Weights of a small GPT-style language model, trained from scratch on English Wikipedia: 12 layers, LayerNorm before each block.
MLP neurons of a small language model. Each row is named by its layer, matrix (up: input weights) and neuron, and shows model dimensions 240-335. Each number is 128 + 32 x the weight over its row's rms, rounded and kept within 0 to 255. Numbers have three digits each.
After each neuron's rows, "fires after" lists the tokens most often just before its 100 highest values on Wikipedia text that the model never trained on.

L3.up521:198059160176118118110084135090110133068101115117125109154179110128050118120083068113115107185112158212118190169175101132120115157096107119087118147160120094130105095151170160139121144131150118143131152133087121081094115131095094112175109194137090167130095070140138099119124119145115132145
fires after: "g", "th", "it", "z", " M", "s"

L3.up700:073168142148178148129130151129101193117158139145135087155098172100121115088150079075099165126147178142163167167089168118146102136171111116148087092132147151115117142098103154085120143190144135122177200118095143133085152115119173164168146140146174075137170108099083095106135109144121133138
fires after: " M", " Ma", " m", " ma", "m", "th"

L5.up537:135177147153125079072117167160137076071166192145128150146059114122081127088083092122116106128146075174153103108191149129177100108109114139148103113164166086130095102147114144158123192107130152131124147127145109172147164125117130108156153199104095141144081129176067104191107185191121112157
fires after: " |", " ", ")"

L6.up776:206131171154104097109141138134174107110168121118107129137171151138092152132107181115129143143105078172084202157186066135163156149097070134084077123126110094127084119103124122126163157149162123123106154170164130165130123128130063104071120168130128075164152071104149122066100133106111161063
fires after: ",", " M"

L7.up701:145157176154181151113162106131105092119116200176085098137180118139127133138121156059113159113149087143151138099145141122137143201142169129176142151147171132161111099168187121161099185146104159098198175109115141112107100123108043094127097124127099119173076165111137167165130140206070106125
fires after: "s", "-", "do", " do"

L5.up156:095095217158162152143131113092151162165154174161094187127131130169108091134086108131084162167132140103143133140079211120156168125121110141075102132115112170171132071161111166059153190126100143128131118109116218100117206122077162115103105164072147134090098148163093136148145164147136125107
fires after: "arch", "ci", "C", "ch", " C", "ri"

L5.up291:075101137171111145141125104170123074130132184124129151178104112140165075164124133145151084114153128032086132120102134140067058184138175168161135190136133184166155091121145150130100110164121155149090103125122086086078168118084147110138126165117152172138115066096134196131119165132134159126
fires after: "s", " S", "it", "v"

L7.up124:152139132175112092118107195154163117097158116146079144116141160118184069098120128149188137180113062103112094114165114122113093179109159149100102115139196056096156141120125070167140121134101133153123141120096155200129155137078128149067129085140099136118161117086143165178079098162143145105
fires after: ";", " |"

L3.up265:134100101095145100136132153137135186110164131095080150127114110160197130142144092116105150139142206163118163093089131109169130120177111108141141149114152160223130086125155118148100086126139148086164135122135109130165163110140102108171124125167141115105144159130099121172091143153102132158
fires after: ".", "\n", " the", " because"

L5.up233:141052144059138111175196151156149137132112091093091151149153118154187111062093151129111095151090151069156090094152168107150135160148166086213124153095171184062096093116169185154149227160136120152139135121112142119128108106071120161111127116094130115093147134094143175117117167172121135082
fires after: " of", " in", " to", " C", " V"

L4.up465:122155100163102150118127123074153169118130138102100124151143120141145070174071127100161155140122111123187111096097106151169120138086134077108101097121166125111134125122183109120119125148074129150119159115116163092138120130141088070135136149088080123154126147140110129127199159097126116135
fires after: " c", " C", "gu", "ga", " g", "li"

L6.up451:145097138137135139150128190102172095053139182118129134138149140129173122135160164086041119117130059072117193132120136138134139190088190144159050128095095121128129180114128160141122112172120123117153140126090171045095155145107122040145185110143100129139157109141122089161128155096093076141
fires after: "|", ":", " T", "co", " |", "-"

L7.up309:129100123146165071101131175134193141118105082150092099080136111145096102094189110107078140159139105182194127126182094148131121107134132095161125104083111148205069112119085118141118114064111155100175174141138136143129178186121133118136181066132146052101153177125091120153171097134088079122
fires after: " the", " st", " h", " c", " The"

L4.up394:148168120118165105098074143106139047101077160149114168165126041200139145153061137149141122150157079033094150098102145097032106170157113170189123161108142144131077096103123179121145093102088142143125102122127052128128119150124041135120143145099133154164167154085175104112118186190059122150
fires after: "gu", "m", "s", "il", "fe", " On"

L7.up133:169112037152132059058152185115145118149137145129084140139160131145156182165094120106074103129118108146116133144144202164146091170115094138143146131120105162092161115131139124082086089111098114154151143090143113161166189112128116094057156119089140121124127152112067136060108110107110100111
fires after: "\n", " is", ";", ")", "-"

L7.up695:131148147112123085063143144180153094132195119105074140137175085156112143097143117107108104110154144159148120196145116108142153073166072112171131123181170181123156072172163117116085113150098047104130139099127088124085152173125100105130124202098176155117086138196134144113115129146127174149
fires after: " ", "day", "fe", "ure"

L4.up225:140126183083115131081157127135124150108106141089105109195150100157126134082079118108110128114118132153097140152129161133114098147141209171130123160108120103168125120104134068179150149079171109173195158143131133074180184141119037105119143088112152152136147135160171116110121096146112124118
fires after: " T", "T", "s", " St", " S", "ing"

L6.up132:093203169119092134172136113111119109117125144172129123148134133129124103105141139088090185123149103109121104093123148129169126109097146185149140139176101117160098159067117110154159183081149080134071088138108119051105155179101142101095126181109156127101136126129120154164097086093122142130
fires after: " D", " d", " St", "D", " Pe"

L3.up450:164157129155145089092134146150132138129186149079108177137140087158122089155098090220117095147164131155120061144200144130123136157151167141110153133120073131127136117113089120141124114149089168119082115089133108114142162104106101110142103140113144046143187121160134090080141146115121110120
fires after: " pro", " mi", " the", "co", "mo"

L6.up886:083094138102082128095117142094146107100136112125092129164080124177144159150109121120107088165085072132150139107137158127125109095138130077152090100105152079114150158127143126156134091142125118144112155117082116175147094195108080121109123096154119161147136111132120129126183136197114067122
fires after: "il", "i", "o", "y", "it", "at"

L5.up425:114154142061150111169136130182151091096160127081149096114121107148115128139131130134113113173096107139160105158126091123184090112137162120132123125119072115083137165113184127161139171113122079156153128109153077098149125124144101125134103109145124092130152130069149182156163120196171116114
fires after: " ", "s", " S"

L6.up346:188115084121123160172182114110158176099163165128104065099109156133147098107085110089080143144132173140117155142125067103158115115143064146117141094138125196131095148160070125118128134131110128147138099115107109145108131092111135138185131125166133081137128144169098140184135110129120100126
fires after: " the", " 2", " an", " as"

L3.up89:187123098164114123067122117084139103164114137118122134129120120129153080155132104125174155209142116122134135042117138123130125113117132148151128103053107137158165173085127123144102119161109057117103102151127102107165082141118138181104105087077138116139120112192182174033156106102113125071
fires after: "t", "lo", " w", " d", "gh", "gre"

L4.up827:134095118098073142099088138093157068121158113148101123070125119104117105126124217107067136155170138068088138167157133130146119150131152150115121167108106145122107111126179145094144199077101168152165146140148112116129131061125125080121071151125095168190162138095111112141137137094082126106
fires after: "s", " So", " so", " S", "z", "c"

L5.up388:105064118139153127108108176092122128120109159093149088128145126093108123106111135111117119168184109102111143079078128147126114143102113124077136065152147141088059164155123162152117057113097123120160194150060147131085164081158076090129081141150098144144130113170134108138118178092149111133
fires after: "ta", " Africa", "ri", "tri", "li", "y"

L6.up435:156128162099141107108095143197157096121178133075045109156180127098150141124104092132145119114131056141134128091164158107092163133132069111111110132089172129122090070176083155105114123134104125168153133076121152148115128118100158094170129159099133138163111192127117147159112159176112114160
fires after: " (", " \"", "-"

L5.up229:056074145108139038090176107118173171126106128039099138143080105131131075096153095161103146149155145173096099181152146130152128154160076096188143164097111212220137067109130136086149155105113119074122134124097115109180169089115188109118150205106153159130123153162090151071156136173127144110
fires after: " ", " the", " The"

L6.up88:117126162101101104054137187100134090119147153157118131115187113138144120124083134129184105121078102134138144198126136146110099133150164142142112150141130120175119074123131126115102121104150112152104128109103114087163099138129119120106082124121172215246105110170121116115072129146085163144
fires after: " T", "t", "T", "s", "k", "at"

L4.up199:122097133145120158126100143114181154063174071154118124089118180172156107137157098077141146142110130115140146109149140131154133181184134164113119155052170126050143152089150144105142058134162141161112148126112204087130126100103114125098125138077190133087111123124092138058131152082078093104
fires after: " A", " C", "ade", " E", " Mo", " M"

L7.up722:191087107127100064144124173179108136073092173127111173115131115159116138053102146078091139149101111086109089124135174137166104108100128159128093147106185135103122067078133118092116104141096122110116189109138112095119170072147099146149130178127146100117134158175130109142108106126086095158
fires after: " ", " S", " c", " N", " Ch"

L3.up41:092129154163092115145133129129094103063126169096091111155116090115103154138135093106089119150107113149104203163150108147106086174156127137151137101094120141157152070130126116177100161125130132091150141149107097039152137181071079054097094126163115131153140080085176041112119144143124116126
fires after: "ur", "il", "it", "ist", "mark", " T"

L7.up765:129164083063140143086141136139181163094156171093105114121093064174142104068168109100083085177138190136114103147100127134140127128132125117208114135126133154171083139141082182147150154140133143062158162136119143157160184139142156124135177071135190099169195198135058182171132154098098157143
fires after: " the", " The", "The"

L3.up727:170148124157073122111121146178103097079151154122134147133163137113184144110132126144182150128100124138097139164126135117083124185095169149119158120140069127129142088090139140114151137129170128163121136091100153087100089198119138141125119152133130123192143160147133077143078101120119133105
fires after: "it", "d", "il", "g", "t", "Release"

L4.up330:155181194111201066126148137145184103091191126130151130155074101155167119109052114143084120140079095061081152142120144142130167121104116166109134140132141127126084165118134170159155159167091109172096161140148145097123180131115092158152118109166129135109138196119129168094123096118165107138
fires after: " ", " T", " K"

L6.up297:146118085093136137126130109121114079144130130069135078092118111156215120065126128159074193128136128096154156139162112097086127080131118123196155235082161158109170097092065133088096096093147145122150102103136129116066090129133147087102077135171073150165172174147113193120114143099127113161
fires after: " re", " ", "re", "e", "ation"

L6.up521:123098095110123067140121123092148137144140126127071169159092145124122111153166142124134125126110090082056109087134196121131096186150120132160150140140106207125166096127181144127143110193067091143170158096147136125202128137174081088158117179158128164136133159162124116133174147107139121124
fires after: "im", "min", "u", "di", " qu", "un"

L6.up222:159106094095169075131176148125177074146123114099070157128081133104081111143191200172145109168094128129106139140107119091110126193172132168120131159100100193105132122109110158117134203101160110099113098058097123177114114108189125147112093126100115138157099131119100134150183168055133124167
fires after: "v", "u", "vi", "di", "i", " No"

L4.up63:128177129118163120097135160137135185155088071128124084141168081153217152098129121145070143125126127135166083143091142131119174143170109114154047160093154181145147083109126088099150142117143123132178063112123095150128144125173102058076122155150075137076149141165131122134134087111066098164
fires after: " ", "Personal", "==", " re", "man", "ti"

L4.up667:158131145150129109119193160115101113155037098099120139120137108191096114108106140160088127087114129107223146114148105126203121073088121139116092133140143117128140154091134147094121088119114126185156123127124119161091108180168115139127128118107129094071103157117143160115118042124103115107
fires after: "-", " ", " V", " (", " re"

L6.up563:131135125140147094082134165152123142139112101124113111070135156144104077150164142138114148139116107204134153135051163145126131157118140086163119099111140186109133124121100059118094158167125113085064139036089127151095155094131140080089074113139134140118116085117153081125161168102154100178
fires after: "vi", "ri", "ci", "di", "par", "á"

L7.up431:173025101151146143145132146162145161138114116166110111079122114179150086181106168125069095201187176107146127168180048151097078086159140128101102109170124204101091075140104113118131148079163064137118090127093066156089152134103189124151105158153104134167182212214112056078146147136132083179
fires after: " the", "_{", "la"

L7.up888:088122140174181073070184125126153185148149107107146131104126121125189103154097098124122164101146167143123118132130143099176141091158132105137090112082151161175065162089107137123071185142096167132122131112158106090188160141093158133115151122096202154112131163118059135060149136119147119082
fires after: " the", "th", " a"

L5.up27:084123141122145106149101173124115149094211159136084166100102121147125072084135127120137087162116110137173143101121139137128065121172129180150103133134080124174149120087160104167141187105103151150126115144124083152151102211108149078089179126142083122125188110137197124122119137117124125102
fires after: " |", " ", " York", "o"

L3.up569:153143188153129102162119119124125185147151149158148170161114122091170117051123078123113118109173141116117172124184198108086134146150170118145115143065054116113204220062113121175157096174139102136079096139128127092170202186134123149170083149129117113110140179179146065134138142126144111089
fires after: " pro", "mo", " a", " mo", "lo", "gan"

L4.up511:179134086172183145105162130163068081109181139082088076121086100149152132157069168108088130156125100182176132127133103151151117112126104139119117088082145157075179117132103182205110106116160152198160155103089144072155106132124105111137121087167119132115060148164122147146099126137148129098
fires after: " ", " high", " close", "h", " score", " Th"

L5.up630:137136157108122123108093098142189138061138119146058122183127150194149127146093114139105122126102149155152112087112124118160107134125137109087110127104100152154113058147142158151125110154090046123155162136123142093142152164119114144136153165077117124131138177129120141172218113168091131138
fires after: " c", " an", " C", " a", " Com", "s"

L3.up850:084124142199131115072191161137129213076166140129169124134161069163146075107131163133077135171140118117120135110132101142114154109108124123137128111146101151107125157054109092137139092079120132095078117128109126161140107182125159150117167138116088143171139147160108177166137069056130142130
fires after: " Sh", " O", "w", " W", "or", "O"

L6.up237:153134137090100149140155129130183138177216101123051143085157101133116121051076141204156128189128054119147121088130145126150144118128108076124128111081101157125140181149120101155149145121126118146195157124130131105101052176146138051192122144156109122135088193138150163144148058156137124141
fires after: "s", ".", "-", "f"

L4.up286:135111087159178072074119144120130133129089180112103065137100189107116079158129193116125109137149105163149136133131114110140170156122195148132086118130146102124119171096127076165113137090083147188128094097113138136103136135123142137128060106097088151126106180167181133110109114130112146179
fires after: " G", " g", " Gu", " V", " ", "G"

L6.up300:132103173114069128138193146161200054131144141145133071137123088131144142145129197134134118130173130138132107136098120127138120149168096093189080150143158164135173117110185100038137101140136084132119121112162100066172225148138116134126126108133157121150133113130126126125122141165119147133
fires after: " S", "L", " T", "il", "S", " L"

L3.up373:196061180101189112111155235124166141109097082035110121125128085167137095107098098156087146167136110084099132158175116160114127142142154179114112101123124090112144159105159133186111152085070100173137142125141140152083171117151171120167205093069136097140135138131127161156139067138152114116
fires after: " h", " ", " H", " su", " mo"

L5.up473:193121178107183126111162145157204149147088099103155159174124109127154149118151139123117111155156123100165135129159093117193171119174148117058049144121129192088173141108172113094169190151109138163167149123132064119082179141218147081098117127065154095138126129147092133168146138160116120081
fires after: " ", "-", " (", " di", " con", " dis"

L7.up396:163192156150177088117119097199174108086161205105124119135090114124132117122107150127101149163097109168160104043102125135178094142074139159126108160154113149149086134112226095130126136123117097125189121100120048094132165127127070133146107142108134115117070157060132093125143111112096182115
fires after: " C", " S", " N", "n", " c", ","

L5.up505:129157088154125068170177173158161122100174137088151116164090120124127102118121175160130134189149135147133140107166140119090139105138095113164096157108123163099110135139182150117137139092110146124150134177109100111141104111110121089147121150190149111182198157147103110120134164083116097050
fires after: ",", " to", " help", " Ka", " K"

L5.up796:184091126125174082131154165116188126048132178110112165110169133153106137146115137135072127118128164157148072147159114136136134125201121122108112142106091133128128149078074123090128106128193125206131135137137087197132122095106111108077171094114158146153144087069078104126086128106091087079
fires after: " Ma", " U", " A", " ma", "ite"

L4.up388:123097158159106079133165176103204108138136166172128125074108139155149112157131141106147127163127159163142139147191106121179156154121140169146025182090119107083116177085124106121108157168161093145100124116153112211073100154124101110121123122137174083192168126112031134093164158070098130079
fires after: " No", " A", " E", " S", " V", " F"

L3.up602:150148144131149129107100111164143139118136126132156088177166161149115113070166133148110146134166136132173105094094148121102087116124133108093104113145141091123129147108125074064124131181077094152147166111117137143116191139026130073038148176110095095088176066117182126199197149122128110128
fires after: " |", ",", " is", " P", ";", " as"

L3.up29:157113127095192134084134169132181132126136134104143148117129091159107120168098101143081133154138075143116135155124121101080158160094111165114100159170146164142144104112165099135147225114076050141116136124077084154129097165133112158162052104136098146129069147167161057083087134136079121124
fires after: "T", "mark", "y", "n", " T", " On"

L6.up496:104125148140163156089159103123178154143135115137078123079088175168093103148139172134127090137100147120134123137126149126136117079067114091048112141187116151132059126159197100121092114125120102146137175095113112149173143159150196097094127142122180165123144132120115202170169090124123120139
fires after: " co", " G", " C", " p", "p"

L5.up374:107100152140073141147134086161154138116114150169075096097148102201189136123100202127135146154142101086150091142105096118162176102115086110103091181150166101123199122109123069170123118124127108131171095113151150119125135145141123075108130151118075073132080126133150118180156103149092122137
fires after: "s", "ur", " S", "lic", " un", "con"

L3.up829:149117148101128158150172179125102140095122114079121128209148224159104124204128128115108146101131102176172160156125084118136120117123064099094115125088125157152143206097091126153135174121203121148155147108124128116117129112108160120129095115137120132098114174158078114094140160091101092222
fires after: "\n", " It", " He", "M", "t", " it"

L6.up92:109143121110142088188170194152135107142186144134132171126078148108114122090106111103139120150178123206096129124217147139184102144132190116150104136162149118155140108127141109176158120089093205176108086094102099190105172127108066062151094129151129127196167090177096154124089172189145107155
fires after: " |", "---|---|---|---|", " ", "d"

L4.up636:094092147094111144128133139142128070147154123167133133109135087086136139152080160168112126101159105075073110181176113131151165130127146179204098183102084149077151160142117106125098160143098132163123138132134104136139170137108172104134162121113154154157134155095116145155111137151118100100
fires after: "s", " O", ",", "st", " S", "p"

L6.up542:104167116053169116131125107102093201101130116107163165101125098184166100101126102135145196135122104152154178142090131127117109149119087131111142101136187065181123168096190149188117088103134095047148170144108128109156143161114179173138156136124156092113123099056071074133110111100077143114
fires after: " K", " be", " Da", "k", "K", " we"

L3.up194:150131196139107129105166167185131181079060101133130144124108129124137121127086107166093108115168149153164115166080146145198121172141132131116075098090086135128135192108124157095131128134120085111180079111121106126107189115039081132101120191123170060158093116173102134129160141100130107108
fires after: " U", "U", "S", " N", " R"

L6.up139:128119102131142119086104154148183154205122117173113071134186135116145128152158108117124105160134137140147148142087144134145190117227148148087088084133112165127067167128110144141115068069148065143156196114090103172165130167124126125090137149101112088110119170146016187108130114080107139118
fires after: "|", "-", "wi", "\n", " la", " La"

L4.up121:092130159190112137155153126083171124044176145157161162129117098207064104116062109120145139113102053178109160103120152124108079173142143178120135165152081093124106145039141145152108136110131075141127198134130093154153141103121126137161127096102129124185127069101145127101100142097066111190
fires after: " T", "an", " Sh", " K", "ol", "k"

L6.up842:136062162092128060139193141109200148141171121104080108067136096131134087108120122137134143121147131152158138130119156143105173140154109163141104130108114146118016079070139093109132204068173062203123093152131133086151104098178031113121148072128196213134117147111155119118124103096102113075
fires after: " The", " A", " the", " a", " An", " J"

L5.up431:092099159134113149070102115113175124071156093080108126137130139113170104166098110110104168166097120131062089096043107085118109181103148096179069153132146141159119198207154180119122125177139120166162152157114123113130194136126171149152154107072162150127096127107098171160137065123108131108
fires after: " |", ",", "\n", "="

L7.up376:143154127095169106077131134136179146093157182170146136050129103124087092141057127131125121075134139172177114113174091147159142125129177120145103088146129126101124050187220108160137144139149082141151084103117122114134138136200121076133101128144124149106162182096091156126149094183084168097
fires after: " ", " |", " of", "-"

L6.up18:146117110136091144136091223114093147136144135164100135156129108135125104056145145122046189144129156136176115119125122131107143086089137114102116098134137106130083147102152101108063121132086149114108204113122132068110114153123168199137080133082115192106102156181054147103121125043099118086
fires after: " w", " Sh", "w", "k", " Sp"

L4.up497:136141107109136110061150173125182148102106130137087121155121174121149155170126092097089167133139131125136145159162098127159065141094134123071089123157100077141063160116146145131114171128119082102137189112115113205077157116120120101131079182127098045109111141120163057169107104142128133099
fires after: " M", "M", " K", "ga", " G", " g"

L3.up316:124129172139081137120148117157119177149130206135120085143139106128142118091128104105133107146157120175162089155142106126158119103097084074151135140156118122133149158162098094153111190122115132130107147117139082112157057197151114145170051126147109133115123156156168108141160151186124106125
fires after: " |", "-", ".", "s"

L5.up319:160116113092152106147159148161161164143078100113112087127143155190200100140129154127151081129130147130182124144164132125108180175098111117160118134097080193032086122175189124172140113134147032121095125164091095162182140061128136079092085129123128137130179124135157163094103158139130133105
fires after: " in", " Vi", " Ma", " V", "V", " by"

L3.up842:116170132166121093143091117174115155075174169142082118140129100076156155111124109129136147107093156106099182193193129111078082186128148154155128119139132097185125075111115102163135172127215120122158116124132138083179165120119081135133108178133133176155094127126128081083091145155105152134
fires after: " S", "S", "il", "s", "it"

L3.up634:114150104123143079112173132199195163146127107105098073071115096098118105039087120128067105244104190155184129125082086141189106096123095106103106058138096121128091116128095128153100176123110090132153116121111110111094091124127094096112141185162099111181090222192119156151191160078123098142
fires after: " c", " E", " ", " C", "C", "E"

L3.up845:225150154169113103110128157172192091133147194093112162161165103191138165152082149142100166120114139098083107105149081124094118126141034113088155151143112092136131109094166093109112156129128063177121195109109116119095170131128163085155122109104120153150129145151143111089130067122091105142
fires after: " ", " T", " h", " un", " Ho"

L4.up476:175173142165100151107178209076160104151165121134103167104123117098171175115095141134083108169110061130098123167105141135138135114168121071132118122125119122149192131130130089103107089121109139108103074141109157103172164143108106103118044114133102169121147154169157159109096151162125108111
fires after: "e", "er", "il", " T"

L5.up785:092122131084121167096086147046154124064153149104123174115130118119171111084146166098070077148159104101125114090168095159137079092100149184118121160108102132148115196123090081148141172142101130154129128140133139111131139130128148151146090140140150184154176153153127128152117090087139095077
fires after: "s", " So", " |", " W", "p", " sp"

L5.up563:164161117149154120100154111161088097156151128162074099132095070152051098077172122100103160164115148142133122115153144127139098097137102191118118097134134142115098112065164150158109145133133133126115181132103111101157120139145076114062151173078087127066159111118157154137110071091135127126
fires after: " d", "D", " D", "ent", "le"

L3.up619:141071195206163084113190158168129165067132177057086174125045114172128120197087137161106111138121148117184107193104060148104080115127099092177089120115045126140151145086142084113118123056135061096123122112063121140138147171149098066084152120114140137134123136099167097098121086133108098119
fires after: " R", " D", " J", " d", " U", " S"

L5.up7:116134157122150150111170108140119107070118095108100151169153175125135092135065201113132159189151100105169085101170094120155170147122125102148129178112134194170136057132151141145143110106136195160163145136139098117145141122177051063142115135096122096203057198144101135138076111173116117147
fires after: "s", "-", " under", " on", " in", " dis"

L6.up730:130158196136145135134165117117147106081139170179111148068097084200130125079095152112083075088125074112187149102111164127178124135099174186151122140146140148104159107175144134166166105134135092146138164116106138126148144165184117080174180114050051121102089122160107125148110119128134155110
fires after: " ", ";", "-", " |", " Y"

L4.up242:112141136176111087074134168169078117126133121166099115135168113131149197126082122080127106143128051133118128159143099144078139122119114121140083114107088140118123151152164104153134099123148187114129169136107106106186099159155127073132109117134121164091146166123128161148142156184097127115
fires after: "s", "p", "it", "at", "t"

L4.up725:140084163108082131109196139150142095130153083109087164117104155154146104117151152186129135129151104136172152120158141112161183145090101179095119129164135126113169103119136076138099206134180069185139138118062155088042089095152140129077105086134139138161067118141164142141122155227080114095
fires after: " E", "n", "y", " A", "al", " The"

L3.up227:214155135074147075153111105164124205114162163043156124135098136156118050095106114116141112103159130143131078094132154096188124137129132093158102121138095158089138094085142081139133167143159140130144094109147151127149150141152125151151143109135155097137123194089191175149143114129117139080
fires after: " ", " a", " an", " consider", " of"

L3.up418:114120101097057141112122073139139142171106172107178105129104159082123156131144123084121108198107132092170118090131086145151154157110117078083166059118102117077109115105140166156113120094092137105175145109097117173183130085181102137137111190087140097144157144065134101111195132115113110129
fires after: "li", "u", "ri", "ni", "i"

L5.up638:130106082091183097162105090130141082115199158053156069141078103163165075114168166142158087123154107156122128072106171128153086081151131077152156155167142125125128168126217171154127142205103151166173193156139125179100115131165121069129137111140094108122167118067133111147130088059104117101
fires after: " was", ",", " is", "ev", " ", " be"

L6.up678:162149152167097099110103123174209122114148130109140094140152167207124092109150158149118103169118089125107123116139122101170118088159169133153164175136065128155125154102164151120137151131103124127119130133173115100135096154073133085104109143090110119135181184170159121143162074110124138083
fires after: ",", " ", "y"

L5.up543:109165146148185114135127138192121143111136167122152096167125100177118077058094097088102143149120129164176154144100134142117070148145153202094087127161144133191120098145100185130131128105087132168166090126119152116068181163075113081124102170134111099099115145172067108151136141110107159157
fires after: " p", "ch", "P", " P", " C", "c"

L4.up40:159082107119168067148141138195157180111131086111044136153130080203133098075119121112112159128144148107140142105209121151182163118125132078134124108080150104139104114115140112100098134157089132155157088099139137121119159134091147114081142144090145146100167118136077193095107142141105115133
fires after: " ", "-", " c", " ex"

L7.up638:127174152168146113151153141108178189134098088119121140095136174123133118123138099094131204122162167153113119184121123141120122154187135146153126108116094140138139127156117091135139188153139132184142128099100126095143111089163144123147156059154191123160211144126116137097143133199087114147
fires after: " ma", " at", " Ma", " At", " de"

L7.up737:129101125158121119113093138160180161141097136107077098052136135105134151089149188068131126112114160118126150165178119113145110124115141147149082090131096149119106112102126070144122126167131149154091118115096157136073151126074123119089114122134106134144108159160152128153156121169142158176
fires after: " g", " Co", " G", "C", " C", " E"

L6.up782:107074190133148144156160077189179134102145053153160157128138177121175115099097145126136148093092121117131137118159189152111110113166176082090123126087183092165149126138176123118117100110120149139169141077092096099108140140187142110116155175130156074156074144089136136156110142160094062138
fires after: "s", "un", "or", " trans", " in"

L3.up2:169107163130197088107165155140136135133138148142103135130129110139095089108077162105103140128165118121113144117152142139136142155143105150079120166169135184190181105169135129185144206156111167149197118117059146125152114149131150060103132076145109165160093184136179131113158134138102099105
fires after: "s", "ro", "com", " g", "es", " do"

L4.up420:178149156083140147151139119119175115102105125109128088178139100133145090081063108103117135144136151145124077125152093151161120125173112085175066152102101222105114131111069143135096171070096132180136137139104125080123143095135159122167155097123140098141155157150107190166156101179135105107
fires after: " ", " the", " \"", " a", " late"

L3.up531:108118122163096091107161151131161190113157156175178115088146126118164151081136116113123138120159164092146150104099100128062157149140129166159094115054121132107087115085150135147115146115109099199154110087112102065101110139158110108119133152123135080135140136104107086116135168142103098086
fires after: " S", " E", "S", " So", "o", "T"